{
  "attn_scale": 0.125,
  "tie_word_embeddings": false,
  "init": "normal",
  "init_std_down": 0.013,
  "optimizer": "muon_variant",
  "learning_rate": 0.00735,
  "lr_head": 0.0228,
  "decay_fraction": 0.681,
  "decay_shape": "linear",
  "final_lr_fraction": 0.1,
  "max_seq_len": 384,
  "doc_mask": true,
  "train_tokens": 87010000,
  "max_steps": 5311,
  "dataset": "wikipedia_en"
}
MLP neurons of a small language model. Each row is named by its layer, matrix (up: input weights; down: output weights) and neuron, and shows model dimensions 32-159. Each number is 50 + 15 x the weight over its row's rms, rounded and kept within 0 to 99.
After each neuron's rows, "fires before" lists the tokens most often just after its 100 highest values on Wikipedia text that the model never trained on.

L7.up263:36 52 42 76 42 57 59 43 59 52 50 60 57 52 15 20 52 64 21 62 45 47 43 47 78 37 53 70 51 37 60 56 48 76 61 54 49 32 36 33 37 18 91 38 49 32 45 46 31 45 60 77 71 62 45 49 56 53 53 50 68 43 62 45 52 60 48 52 56 50 22 64 78 37 60 63 43 45 48 66 97 43 26 78 63 41 51 56 73 47 59 67 46 41 19 69 41 42 62 42 61 56 49 68 66 33 39 44 41 80 41 72 54 34 36 40 61 35 49 52 41 36 33 37 67 54 33 36
L7.down263:48 40 50 72 37 45 55 37 68 61 43 83 54 44 60 69 54 33 57 49 49 78 53 55 51 46 46 52 27 47 70 45 62 28 76 66 61 00 64 22 43 61 36 25 47 54 30 52 59 53 47 59 68 36 46 65 70 59 60 24 70 47 35 55 67 22 71 34 45 77 55 54 47 61 51 45 55 51 49 60 39 45 38 52 63 44 45 85 60 51 79 43 35 48 36 44 69 70 42 19 28 32 32 47 19 70 81 29 65 47 44 33 49 50 30 61 44 48 49 39 62 46 27 54 29 33 50 36
fires before: "1", "2", "3", "8", "5", "4"

L4.up580:19 35 75 55 69 31 46 30 46 62 39 36 51 37 64 27 67 66 32 61 33 36 55 43 59 18 53 52 46 29 28 51 55 75 76 40 61 49 42 79 70 54 59 44 68 25 70 41 57 69 40 45 24 19 46 50 48 27 63 32 46 38 59 76 51 50 56 55 55 76 55 33 61 43 80 44 45 61 69 24 83 52 40 21 37 48 35 47 33 46 69 37 42 49 60 38 48 55 29 47 66 70 57 56 49 61 32 29 69 57 72 46 27 55 65 48 58 53 44 43 56 44 46 70 65 61 54 45
L4.down580:45 70 34 88 49 35 70 45 32 61 36 48 45 46 76 31 50 66 47 48 40 44 44 46 40 54 86 53 39 66 44 37 43 46 52 36 46 72 71 57 47 41 34 53 61 78 52 58 64 58 53 46 57 35 66 43 33 49 44 61 13 55 57 65 49 55 47 50 34 52 27 52 51 21 63 66 42 20 48 58 38 92 37 12 56 20 39 77 37 31 57 19 52 47 27 48 47 71 25 49 60 63 74 64 47 69 54 53 75 31 56 35 15 65 41 43 52 58 61 49 40 70 41 51 56 52 22 50
fires before: " ", "1"

L2.up478:47 49 60 73 49 65 40 57 51 28 51 43 47 31 71 48 56 62 54 45 22 50 74 32 67 23 83 46 67 33 52 57 67 55 52 38 40 70 67 61 38 37 54 45 47 36 68 61 52 42 46 31 47 48 58 52 54 38 60 40 54 40 57 48 26 49 47 33 42 44 56 36 36 59 46 61 77 56 43 00 59 43 51 41 73 45 35 35 19 56 38 65 54 57 27 57 37 32 93 56 55 36 52 59 50 57 58 44 56 79 44 43 54 26 00 39 53 78 70 70 27 60 47 52 54 44 59 50
L2.down478:61 46 43 67 29 48 62 54 17 69 40 57 40 39 55 44 35 16 55 70 66 60 29 58 59 48 60 01 40 44 55 44 68 50 77 71 54 71 15 59 46 58 52 63 76 51 54 61 49 50 37 52 62 46 48 33 82 48 55 51 55 39 60 47 72 61 50 48 56 19 29 45 57 67 37 55 33 42 48 52 58 35 66 50 46 61 62 55 71 25 45 36 57 66 78 39 32 53 47 50 46 42 53 41 53 46 49 37 63 73 47 49 71 16 84 39 65 65 46 34 65 33 65 51 58 74 58 44
fires before: " ", " —", " (", "1"

L2.up623:46 39 44 62 54 36 59 52 19 75 62 50 81 56 63 29 57 42 56 59 45 53 45 30 26 36 66 66 68 50 60 63 37 55 50 51 45 54 62 40 53 49 49 55 50 37 35 74 48 46 53 42 76 42 63 14 56 82 59 62 65 62 38 21 43 28 35 67 45 62 64 83 48 60 65 59 29 41 53 63 62 52 61 29 74 71 20 41 64 84 63 64 46 41 31 33 46 56 45 22 78 44 53 46 70 66 44 46 26 38 29 44 49 33 51 49 61 55 46 59 52 81 58 73 42 45 55 66
L2.down623:40 21 45 62 45 86 51 56 69 55 35 63 51 26 46 48 28 55 41 55 46 35 92 66 36 68 69 48 49 26 79 47 49 47 40 24 42 10 62 34 29 38 54 70 43 56 66 55 35 40 49 40 61 59 34 39 78 38 53 65 52 67 46 55 61 37 65 45 54 56 38 81 63 43 54 42 47 12 48 59 44 33 41 43 61 42 65 61 64 50 38 28 69 54 62 63 50 60 16 08 77 48 66 51 60 37 49 59 27 78 56 67 48 45 16 43 51 70 45 62 48 57 22 64 67 34 32 55
fires before: "1", "2", " of", ":"

L7.up539:70 38 34 72 69 62 75 60 33 42 55 63 51 67 51 34 26 62 47 34 55 67 34 26 38 40 44 42 64 33 57 50 40 50 32 51 61 47 40 68 52 29 58 40 33 37 20 39 61 51 38 48 40 67 42 50 16 58 97 55 52 61 56 40 60 62 81 74 70 88 25 49 63 23 39 53 56 43 34 57 57 35 50 46 34 23 62 87 34 51 49 48 88 46 44 46 78 56 52 65 44 40 44 41 46 76 29 34 50 56 37 33 59 40 59 86 59 52 51 54 47 75 67 38 61 52 33 64
L7.down539:58 75 43 52 56 52 39 57 48 47 58 55 51 39 58 65 50 20 43 58 73 48 58 53 42 49 63 36 64 23 80 41 35 57 03 33 45 57 55 40 44 56 35 27 63 58 47 27 35 75 16 57 88 51 41 44 30 57 76 51 64 11 52 50 71 22 38 48 42 73 48 45 53 53 68 64 61 36 23 65 57 45 61 48 53 51 32 39 40 66 49 38 63 51 47 71 44 19 42 48 40 47 34 51 64 70 48 90 75 41 54 37 56 44 68 57 38 41 27 41 70 59 55 59 60 58 67 43
fires before: ".", ",", " in", " and", " on"

L7.up165:52 53 39 62 65 44 51 42 57 41 74 84 83 72 49 13 40 72 47 58 44 47 40 45 57 48 57 38 38 70 35 56 61 39 43 42 71 30 42 39 46 58 30 37 45 83 57 39 41 60 19 45 28 67 60 42 78 32 64 69 69 62 62 58 56 45 51 72 47 34 29 45 74 31 54 49 74 83 62 21 54 16 60 36 63 73 55 57 48 52 48 47 44 68 62 72 11 56 64 29 50 76 36 65 47 50 28 62 45 60 40 38 36 48 40 45 43 49 42 63 49 88 63 29 44 46 45 62
L7.down165:54 34 46 21 50 49 46 42 82 51 56 36 55 35 50 63 73 60 51 48 31 52 49 58 37 59 64 58 54 43 56 56 43 48 41 79 44 50 75 58 64 50 63 32 52 80 53 50 70 62 38 37 64 71 53 27 41 27 40 70 44 41 58 37 61 62 63 10 61 49 59 56 27 68 45 74 44 57 69 49 33 55 56 75 35 58 64 52 38 56 52 48 45 65 51 35 65 47 55 67 49 60 62 52 53 32 68 54 69 24 55 37 40 01 08 57 47 59 41 47 71 56 76 51 42 47 44 57
fires before: " |", ","

L2.up158:66 51 37 33 42 55 31 48 73 48 66 51 65 26 57 53 54 68 60 21 29 60 60 43 49 35 64 24 52 40 74 64 43 43 37 48 30 44 74 24 55 73 64 39 47 45 44 45 71 50 68 35 51 31 56 31 48 48 42 64 52 71 47 52 42 40 39 45 68 46 50 50 26 56 71 36 51 50 44 42 45 55 57 73 39 52 54 51 40 51 55 32 73 43 21 34 48 81 28 46 42 58 20 51 91 73 43 40 74 38 49 54 48 39 63 45 67 72 39 65 52 43 68 53 45 65 65 67
L2.down158:63 29 61 68 38 45 47 41 40 71 77 47 60 64 54 37 52 31 55 72 32 33 56 46 42 64 34 58 44 68 63 52 59 33 61 33 32 27 67 60 38 34 68 93 62 43 45 62 62 49 69 25 58 50 21 41 50 50 31 61 45 64 72 72 61 83 50 48 37 63 51 53 47 42 42 24 24 44 68 38 42 46 37 57 64 59 31 68 43 45 25 65 65 69 39 53 51 81 32 42 62 36 81 62 38 33 42 48 03 61 72 42 39 30 34 57 26 53 67 50 60 65 36 35 61 42 53 53
fires before: "\n", " of", "-", "s", " "

L2.up636:35 34 33 36 42 29 45 14 63 43 54 59 45 56 47 45 63 71 41 71 39 52 79 61 55 59 43 46 50 64 74 46 56 37 76 45 13 52 46 79 74 53 48 38 82 54 58 60 46 35 68 59 67 50 60 58 57 12 48 39 76 62 59 37 49 67 73 41 71 42 70 80 49 63 54 27 64 67 54 61 26 23 22 47 32 49 40 49 72 39 44 65 81 59 30 74 50 47 36 56 49 35 65 22 50 58 48 42 45 45 45 28 41 47 45 55 50 66 43 56 53 38 47 49 58 56 78 60
L2.down636:66 40 57 64 12 53 47 23 62 37 73 59 28 44 72 64 63 74 24 41 59 47 57 51 45 58 48 53 56 48 58 03 52 44 47 69 18 18 60 43 39 52 49 49 43 53 48 55 44 34 51 59 54 60 50 32 51 40 50 46 66 66 57 52 26 62 21 43 69 76 44 58 41 47 46 20 43 22 50 71 41 45 66 53 45 52 64 32 52 24 59 42 62 71 27 60 41 41 37 43 43 36 52 50 70 29 57 61 86 67 51 67 30 63 62 68 22 59 29 40 58 44 87 72 45 37 46 37
fires before: "\n", "The", "In", "-"

L2.up581:80 56 50 39 56 41 17 63 34 74 60 40 52 45 52 77 49 64 42 26 45 42 23 62 59 26 54 24 72 41 52 29 53 66 27 46 43 56 45 17 26 48 43 19 32 52 39 31 42 51 56 48 61 59 68 27 45 63 53 41 70 59 63 43 59 71 45 50 50 63 49 53 53 38 39 40 79 43 50 65 77 65 37 64 67 38 48 31 48 56 67 33 27 38 44 98 48 57 54 28 44 46 33 50 31 77 48 44 54 63 47 51 38 34 33 38 34 71 54 61 36 47 53 69 49 70 70 36
L2.down581:58 50 47 46 59 42 39 20 57 29 24 55 65 25 56 74 50 65 61 34 53 46 40 47 53 35 43 34 67 40 74 47 48 26 41 70 51 48 72 42 53 27 57 58 27 47 40 44 36 84 35 50 48 54 54 56 72 58 23 37 39 64 53 38 60 68 80 30 55 39 31 50 46 63 36 53 60 46 61 38 30 39 52 54 47 41 70 30 62 52 71 34 33 42 56 72 31 74 43 54 67 35 48 43 74 45 39 45 56 42 50 67 35 26 53 65 22 58 41 68 67 31 43 70 30 04 48 35
fires before: "\n", " is", " a", " was", " the"

L7.up432:33 42 09 57 37 53 47 48 48 57 49 38 24 58 42 43 40 72 45 56 73 51 59 54 31 50 40 47 75 40 66 34 59 83 57 73 29 60 45 49 53 36 37 46 53 44 64 53 29 47 58 56 74 46 75 44 79 29 43 23 79 48 45 51 39 68 58 65 36 62 56 33 32 55 66 40 59 46 29 61 74 48 21 60 51 55 34 65 61 32 23 55 88 20 31 53 39 70 47 47 58 58 45 45 61 62 29 50 31 31 43 46 34 34 69 67 33 51 23 27 62 69 45 78 50 41 38 78
L7.down432:85 26 42 61 34 59 38 52 27 67 62 54 54 28 64 56 58 49 30 50 51 66 55 56 47 60 37 72 33 49 62 46 43 42 52 61 64 33 57 39 52 36 52 54 58 44 49 71 38 80 77 61 81 52 62 37 55 47 66 20 21 37 28 58 55 61 62 41 80 40 43 59 51 45 61 65 67 37 59 42 55 39 56 20 30 52 48 70 77 40 40 26 44 46 59 53 98 52 32 45 63 50 18 37 36 29 54 41 58 70 51 46 42 36 52 66 42 46 36 51 64 61 20 42 54 46 45 44
fires before: "1", "2", "3", "9"

L2.up170:50 60 46 43 51 38 60 40 58 34 35 36 45 60 23 34 70 97 45 27 35 60 52 69 54 51 55 74 69 76 39 61 63 30 52 55 57 60 53 51 82 57 60 47 50 47 82 49 57 45 63 54 44 76 53 55 57 54 21 77 35 56 60 55 41 66 55 57 48 35 38 52 88 49 48 50 63 54 43 58 72 57 55 67 60 33 66 52 62 41 57 56 71 53 57 70 52 62 48 38 42 53 63 73 47 35 23 41 76 95 49 36 30 44 71 70 44 39 58 59 45 61 67 55 52 50 24 76
L2.down170:29 58 26 63 35 75 70 22 47 63 38 22 51 29 71 40 37 64 43 15 37 68 41 75 52 67 63 42 51 28 44 83 56 31 36 70 36 62 39 37 53 39 59 55 38 42 47 45 50 66 62 55 34 63 26 57 62 43 37 43 41 73 48 65 46 72 61 59 48 43 73 50 61 50 47 36 83 54 30 74 60 66 39 62 45 71 61 36 63 40 74 47 45 54 32 15 40 27 44 57 30 43 33 47 55 67 56 35 36 58 53 74 51 76 65 63 27 46 65 53 52 36 82 45 49 63 62 47
fires before: "\n", " The", " He", " is", " In"

L7.up261:60 27 29 63 30 51 45 31 65 56 61 63 45 37 39 51 55 52 57 72 32 50 29 40 61 46 57 43 38 68 29 49 58 49 88 49 68 35 51 29 21 58 86 54 36 33 47 51 29 50 44 56 54 21 46 66 42 42 62 74 53 40 56 43 36 55 61 51 47 36 38 40 50 57 64 35 64 24 44 71 67 29 27 74 35 51 46 47 56 35 35 76 59 26 45 90 34 52 52 53 66 53 66 54 40 23 41 51 64 54 35 14 52 64 49 35 70 46 78 66 38 45 54 14 56 44 50 52
L7.down261:52 43 53 59 51 70 37 55 46 59 58 73 51 57 49 56 50 59 71 51 34 49 55 52 58 63 54 87 32 36 42 64 53 30 82 46 58 40 32 55 87 58 55 03 54 68 77 84 69 70 47 45 57 64 71 29 42 67 70 26 39 41 65 61 80 29 66 29 41 24 51 42 47 74 29 72 35 67 38 45 69 60 43 48 63 74 41 55 47 52 57 22 72 51 46 52 47 45 42 44 33 45 23 61 51 54 44 41 55 42 30 61 29 48 50 64 40 41 42 52 70 66 55 56 53 39 58 66
fires before: "\n", ":"

L2.up28:29 56 59 59 67 33 67 34 51 45 54 46 69 63 18 65 48 62 51 73 45 55 51 33 59 35 57 33 62 40 60 53 49 50 46 64 56 50 35 82 70 49 58 64 52 43 66 62 36 63 47 46 65 52 84 45 69 47 49 42 65 55 35 50 30 20 50 35 60 60 63 50 40 65 58 64 83 61 35 57 32 54 44 22 64 59 33 00 57 62 27 45 45 45 48 28 50 41 99 59 35 63 56 47 49 36 61 61 45 66 30 30 33 56 27 46 50 46 55 30 63 55 33 49 68 42 59 60
L2.down28:56 31 35 46 48 42 38 31 52 19 57 55 36 50 43 48 38 53 42 59 44 30 41 39 55 45 47 33 43 61 62 31 48 57 59 48 23 96 51 99 53 31 54 57 61 47 55 33 46 59 18 34 51 51 55 31 55 48 49 59 66 64 51 26 83 44 42 60 57 40 51 51 65 51 46 62 49 36 48 62 25 36 51 57 66 79 46 55 17 68 29 75 55 53 50 43 41 72 51 43 34 50 40 35 35 32 65 32 50 72 51 55 85 75 77 34 50 71 56 54 50 36 36 61 49 40 47 44
fires before: " "

L7.up295:77 48 43 61 47 46 57 30 59 65 57 55 42 57 66 54 65 53 52 60 53 27 61 41 58 66 59 73 69 71 23 63 50 57 39 51 53 33 58 48 23 30 50 46 77 43 68 47 88 48 42 34 24 65 48 75 31 54 53 41 59 39 45 20 55 36 74 37 49 43 51 51 39 59 22 51 64 54 61 67 46 33 72 36 39 50 45 62 69 38 62 51 37 64 49 39 45 69 30 34 55 85 54 61 49 40 62 51 32 33 73 58 24 42 50 18 37 32 28 41 26 84 63 41 36 86 29 52
L7.down295:41 49 29 37 24 51 62 49 45 45 50 63 58 47 42 41 16 65 41 30 38 59 57 68 54 49 58 49 36 53 49 26 61 86 79 63 55 40 66 80 80 55 55 56 32 69 47 27 42 48 21 54 55 57 50 37 78 79 54 54 69 49 41 52 87 52 41 66 61 48 43 66 81 66 71 72 45 50 59 18 44 64 61 58 66 37 72 36 42 48 52 38 63 36 53 70 52 43 54 49 50 43 33 21 49 48 30 57 67 59 39 32 63 50 25 43 76 48 43 72 43 33 55 42 48 32 55 53
fires before: " |", ",", " (", "s", "\n"

L7.up168:35 51 50 56 73 50 66 46 49 65 46 41 62 09 48 45 54 37 60 41 33 26 58 60 58 39 51 75 26 52 03 48 49 35 53 59 46 40 57 69 41 42 37 45 48 89 38 33 49 23 51 49 19 42 34 51 43 56 46 50 39 54 62 61 24 63 20 46 51 75 48 50 60 55 74 51 41 58 56 42 58 62 37 59 66 55 56 59 32 37 44 62 53 75 45 51 65 62 49 72 54 57 13 33 51 21 74 53 47 73 48 62 46 73 35 57 84 70 52 63 43 56 47 39 49 33 47 42
L7.down168:41 69 59 34 81 30 70 55 54 45 43 61 50 44 56 57 75 50 32 37 43 45 39 19 49 35 38 45 38 65 52 41 44 70 44 76 46 39 62 54 49 45 45 56 33 40 50 59 27 45 40 46 51 58 43 18 49 48 43 40 57 39 33 32 31 67 39 33 40 59 40 74 31 38 43 44 44 43 99 37 39 69 51 20 37 39 48 53 48 46 83 70 46 62 76 28 29 70 81 54 79 43 34 78 52 67 29 58 41 42 60 45 07 58 62 44 37 45 51 48 40 48 69 56 59 76 50 38
fires before: " |", "\n", " ", "|", "–"

L4.up153:62 42 71 48 42 64 45 52 52 37 48 47 86 55 51 52 51 28 46 35 43 46 56 39 54 90 32 28 46 46 57 74 51 84 45 51 43 39 41 21 47 48 32 54 50 53 70 59 72 53 42 89 41 53 46 50 53 58 56 74 61 69 36 41 44 39 54 67 74 49 64 46 52 53 47 51 60 47 76 48 41 51 44 27 17 59 45 49 67 44 42 37 47 24 47 35 67 52 76 47 56 29 26 54 44 52 64 38 46 39 36 51 60 48 00 26 67 22 36 36 51 47 43 40 46 21 50 43
L4.down153:66 87 65 58 42 65 31 29 61 49 65 39 47 67 74 54 64 76 54 69 33 47 66 60 64 43 40 32 61 43 61 58 28 59 50 38 55 20 35 64 46 32 47 37 49 30 59 37 44 46 38 58 40 38 44 24 51 53 49 48 23 47 83 44 60 64 49 46 67 43 68 59 84 58 49 56 65 71 32 60 51 72 34 29 52 58 47 52 77 55 60 76 36 54 90 50 54 76 72 24 40 38 48 62 56 70 36 43 65 68 45 42 53 26 42 39 55 54 39 36 39 58 83 59 13 28 63 49
fires before: "\n", ":", " by", " in", "2", "1"

L2.up330:26 35 54 71 80 28 63 17 56 29 39 55 61 44 67 56 45 60 54 44 49 64 21 46 40 56 27 27 63 51 54 51 36 75 34 63 43 51 60 57 65 75 55 32 53 32 41 61 33 38 35 43 54 36 41 59 76 55 19 47 60 55 00 70 53 39 53 45 46 46 69 39 23 45 62 40 39 70 34 67 55 38 41 54 24 45 30 48 51 41 29 23 40 24 36 37 71 43 53 23 61 64 48 59 35 64 60 54 57 41 33 30 65 43 37 70 45 37 48 35 30 75 01 54 76 24 46 66
L2.down330:61 46 58 33 88 43 46 62 42 47 28 53 41 33 69 49 49 06 58 51 60 68 47 78 41 53 58 31 46 55 29 30 50 55 40 70 82 62 48 60 40 65 48 30 48 46 29 75 34 67 52 40 62 45 32 38 51 52 43 44 40 50 35 34 65 43 68 35 45 35 55 66 51 61 54 41 65 95 56 55 57 48 26 40 78 53 46 54 57 19 30 16 78 43 53 52 36 48 79 44 70 46 49 52 47 62 55 37 35 41 45 29 31 63 62 67 19 66 38 65 41 85 57 48 31 60 32 72
fires before: "\n"

L7.up99:51 51 56 50 43 56 26 62 53 36 41 39 85 51 66 50 74 50 64 18 48 42 32 48 58 87 68 82 52 30 34 30 53 61 40 86 46 42 32 41 59 67 64 68 56 46 31 51 33 55 48 35 78 58 70 36 64 53 66 47 45 52 59 35 28 28 56 63 59 73 55 46 48 44 27 53 73 61 73 25 33 47 62 44 55 59 48 38 41 62 20 32 43 43 55 50 43 52 35 49 40 24 27 32 59 46 43 52 64 50 62 62 59 57 46 47 38 51 28 61 56 20 49 62 65 73 46 26
L7.down99:69 44 44 63 44 35 76 62 57 69 51 48 69 60 77 42 49 48 76 35 53 40 37 44 35 65 87 76 57 60 50 77 26 54 42 53 36 49 56 43 44 37 53 48 37 31 54 39 56 73 62 67 67 52 51 36 47 60 43 48 75 47 35 93 25 56 49 61 30 56 73 29 79 59 60 47 49 59 48 47 61 22 64 32 59 50 35 42 48 35 50 16 45 75 52 43 54 41 73 71 34 36 39 59 61 40 76 55 29 52 68 42 74 33 56 33 50 43 64 70 49 67 44 33 51 55 58 44
fires before: " |", ":", " by", "born"

L7.up53:19 55 26 55 31 61 09 48 56 65 67 29 44 55 58 49 45 90 47 55 55 55 29 52 33 46 43 43 33 13 28 43 35 76 52 49 49 41 38 25 38 41 43 50 61 49 18 51 39 38 53 46 72 34 56 33 40 91 46 42 54 61 55 66 61 87 57 39 91 88 53 40 47 56 49 43 35 59 43 45 43 57 43 41 66 35 34 27 68 53 50 55 43 20 22 42 17 40 40 39 43 54 43 69 48 32 64 54 60 56 48 30 66 44 57 44 45 46 63 58 44 50 61 67 56 40 28 37
L7.down53:64 62 58 34 48 50 68 45 50 79 41 53 74 43 56 58 44 69 64 53 43 55 51 47 53 34 29 38 48 45 60 46 74 45 85 79 36 20 73 33 51 37 59 46 69 36 80 55 41 50 44 53 66 44 48 60 61 43 28 45 79 59 31 70 39 48 49 43 27 53 79 58 39 62 18 55 54 44 56 64 49 37 48 34 37 39 65 58 62 48 39 70 48 69 65 71 72 68 66 51 51 42 71 33 42 69 35 50 55 54 25 66 44 35 92 37 28 37 73 49 42 37 55 62 57 49 00 64
fires before: "1", "2", "3", " in", " of"

L4.up63:59 55 53 61 40 77 07 61 75 62 64 48 42 53 63 32 43 58 54 58 59 49 32 46 36 28 52 65 54 30 31 29 50 41 53 58 51 33 54 61 87 89 46 54 65 27 54 70 51 82 37 52 73 41 62 62 49 54 39 26 21 65 21 47 53 46 57 30 28 76 59 41 60 46 60 41 58 48 32 47 40 47 39 34 58 46 74 22 51 42 46 63 68 43 45 25 59 68 65 47 74 65 37 41 51 47 57 69 61 39 52 31 56 21 34 52 75 26 55 46 34 32 33 73 29 43 40 78
L4.down63:52 51 53 53 39 37 39 68 79 23 68 75 35 63 73 46 65 36 62 30 17 47 17 40 65 36 47 44 65 56 73 36 70 34 64 66 12 33 35 58 34 49 40 53 51 60 73 41 40 45 51 46 34 53 60 54 43 40 32 51 37 45 62 65 58 59 49 59 55 67 48 18 36 63 33 40 64 65 51 53 43 72 56 47 43 50 54 53 59 54 74 71 51 35 52 19 43 24 36 47 93 49 43 46 30 53 34 58 16 46 71 63 34 28 38 55 85 08 60 46 55 41 34 67 67 54 54 47
fires before: " ", "-"

L2.up136:57 78 43 49 47 25 60 30 70 72 52 26 60 71 49 47 48 22 51 43 60 31 64 43 38 30 55 47 50 49 49 62 37 43 54 54 49 44 52 72 49 63 43 30 39 31 43 34 46 56 62 70 62 48 43 53 40 72 52 48 29 31 54 52 72 43 57 45 42 60 50 44 44 64 52 51 02 20 54 73 24 52 48 47 88 55 48 43 23 64 27 65 14 51 77 34 56 70 52 39 38 58 62 67 41 57 37 65 53 46 17 46 47 32 44 53 66 84 56 32 63 59 51 43 48 26 59 35
L2.down136:26 59 57 30 62 46 58 44 48 51 52 49 54 34 51 40 52 21 42 89 55 56 57 46 41 29 55 40 53 56 65 57 49 64 45 61 73 43 62 88 54 50 51 38 39 80 24 39 47 66 04 73 60 55 69 30 63 83 80 49 46 49 35 25 43 38 57 61 57 47 56 51 34 45 53 34 07 56 38 44 30 68 45 62 79 61 35 64 57 83 67 64 39 48 44 29 41 46 67 60 50 38 50 42 43 30 22 49 59 58 46 55 36 58 33 75 45 73 56 47 59 57 36 61 47 52 58 46
fires before: " (", " ", "s"

L2.up474:61 63 75 48 39 59 38 37 64 68 52 43 34 44 70 39 65 40 47 54 50 44 64 56 46 25 36 42 51 67 68 45 72 46 43 54 59 41 47 44 41 62 70 26 51 27 38 57 72 74 36 49 51 39 64 58 38 65 45 32 64 32 35 35 33 57 53 30 32 38 27 31 52 28 58 36 53 79 52 09 55 63 77 22 68 46 57 49 47 98 26 39 40 30 49 59 73 52 50 41 59 27 61 52 44 58 54 31 70 45 43 53 81 41 60 49 71 75 33 64 34 17 50 75 55 55 50 55
L2.down474:34 28 67 49 27 47 35 42 48 61 49 50 25 33 74 93 44 42 68 53 58 48 43 80 38 65 36 69 68 66 63 51 55 75 29 54 42 46 70 50 47 14 74 44 65 45 55 46 48 62 40 20 56 53 55 54 57 54 43 27 60 43 49 54 58 43 47 26 65 51 46 46 61 57 50 32 51 75 42 35 51 60 55 42 46 54 50 60 69 52 61 07 49 62 15 58 73 63 55 13 64 24 38 31 54 32 44 43 76 47 42 82 56 30 51 52 46 27 76 69 63 31 52 57 56 57 59 46
fires before: " |", ":", "\n"

L2.up499:52 40 76 50 52 32 54 45 51 58 84 43 49 60 52 42 51 57 81 47 47 72 68 55 38 42 27 39 86 37 67 54 48 69 50 73 41 51 65 56 32 43 36 66 64 59 49 71 77 48 33 66 50 63 50 33 47 38 39 59 49 99 41 55 34 58 60 59 66 39 61 66 52 52 51 70 62 78 30 51 52 63 52 57 43 58 44 56 70 59 44 35 67 51 36 54 45 67 32 20 54 49 14 68 67 66 30 52 21 57 56 72 53 60 43 25 43 53 04 57 61 40 44 61 33 42 52 69
L2.down499:44 63 44 52 55 71 60 55 50 89 63 77 42 45 44 43 61 38 13 63 48 51 55 53 38 55 30 61 29 60 36 47 51 05 38 10 65 62 45 77 72 36 79 74 56 56 53 62 48 56 39 50 63 58 40 37 49 53 51 44 42 50 45 65 62 37 52 42 17 29 62 59 48 58 47 32 49 39 62 45 65 41 63 61 40 54 54 74 40 42 42 64 48 53 55 51 44 65 45 56 54 47 83 40 28 35 68 69 70 44 59 36 49 22 70 62 52 37 55 52 65 71 52 44 57 82 31 59
fires before: "\n", " of"

L2.up633:54 54 42 44 55 36 25 56 54 59 43 66 54 48 55 47 60 69 70 34 39 66 55 63 41 22 26 52 78 47 50 55 43 54 09 55 60 28 46 63 33 35 50 15 59 78 46 65 48 70 49 70 43 52 43 33 40 61 46 67 26 38 75 57 70 26 38 52 56 47 19 43 36 42 58 47 22 01 62 41 34 42 68 42 66 47 41 45 77 58 37 56 39 47 53 68 40 73 51 40 40 57 54 43 86 48 62 53 53 64 26 70 46 73 60 61 45 49 59 48 59 68 66 76 58 50 38 49
L2.down633:44 45 40 38 57 43 64 49 61 42 42 72 60 54 50 55 56 53 53 46 28 67 33 31 39 37 66 41 80 78 45 35 36 84 67 50 57 42 49 74 64 47 70 54 45 46 53 19 72 81 50 51 51 16 55 47 32 72 47 52 37 64 69 48 81 31 42 21 52 40 37 54 34 41 86 54 40 43 53 35 44 12 38 33 47 68 53 58 54 65 36 46 37 32 47 59 32 77 70 40 47 45 44 64 51 66 53 61 52 46 38 85 49 56 48 40 63 74 58 56 24 41 24 39 74 32 41 54
fires before: "\n", "-", "|", "2", "="

L2.up354:36 31 49 35 65 61 51 59 81 39 40 43 54 46 77 60 52 40 52 36 53 54 53 43 49 74 31 59 39 50 45 51 53 31 45 46 26 36 37 45 50 52 46 61 75 52 37 80 41 32 28 40 93 43 72 44 74 38 54 68 23 59 55 55 52 59 63 59 88 53 52 49 57 63 45 50 32 59 35 64 56 76 31 51 40 53 53 52 46 54 52 69 44 59 68 71 56 45 25 59 14 52 26 42 55 34 37 59 51 40 51 42 43 58 15 42 23 41 46 16 54 43 40 50 60 23 61 58
L2.down354:34 32 70 54 41 44 33 50 64 47 27 41 52 56 59 58 39 45 44 47 53 35 59 36 66 54 54 60 28 19 54 38 54 44 43 70 40 53 65 32 67 41 51 69 60 63 52 45 57 49 25 68 54 25 50 41 49 50 36 43 23 56 32 78 61 64 62 61 64 67 45 44 86 62 54 55 37 39 24 21 35 68 40 42 64 64 68 50 35 43 49 59 40 43 77 57 42 50 56 21 33 65 45 32 74 01 15 56 81 47 40 37 57 50 19 29 63 32 69 64 57 61 59 56 52 22 71 43
fires before: " to", "ed", " of", " ", ":", "^{"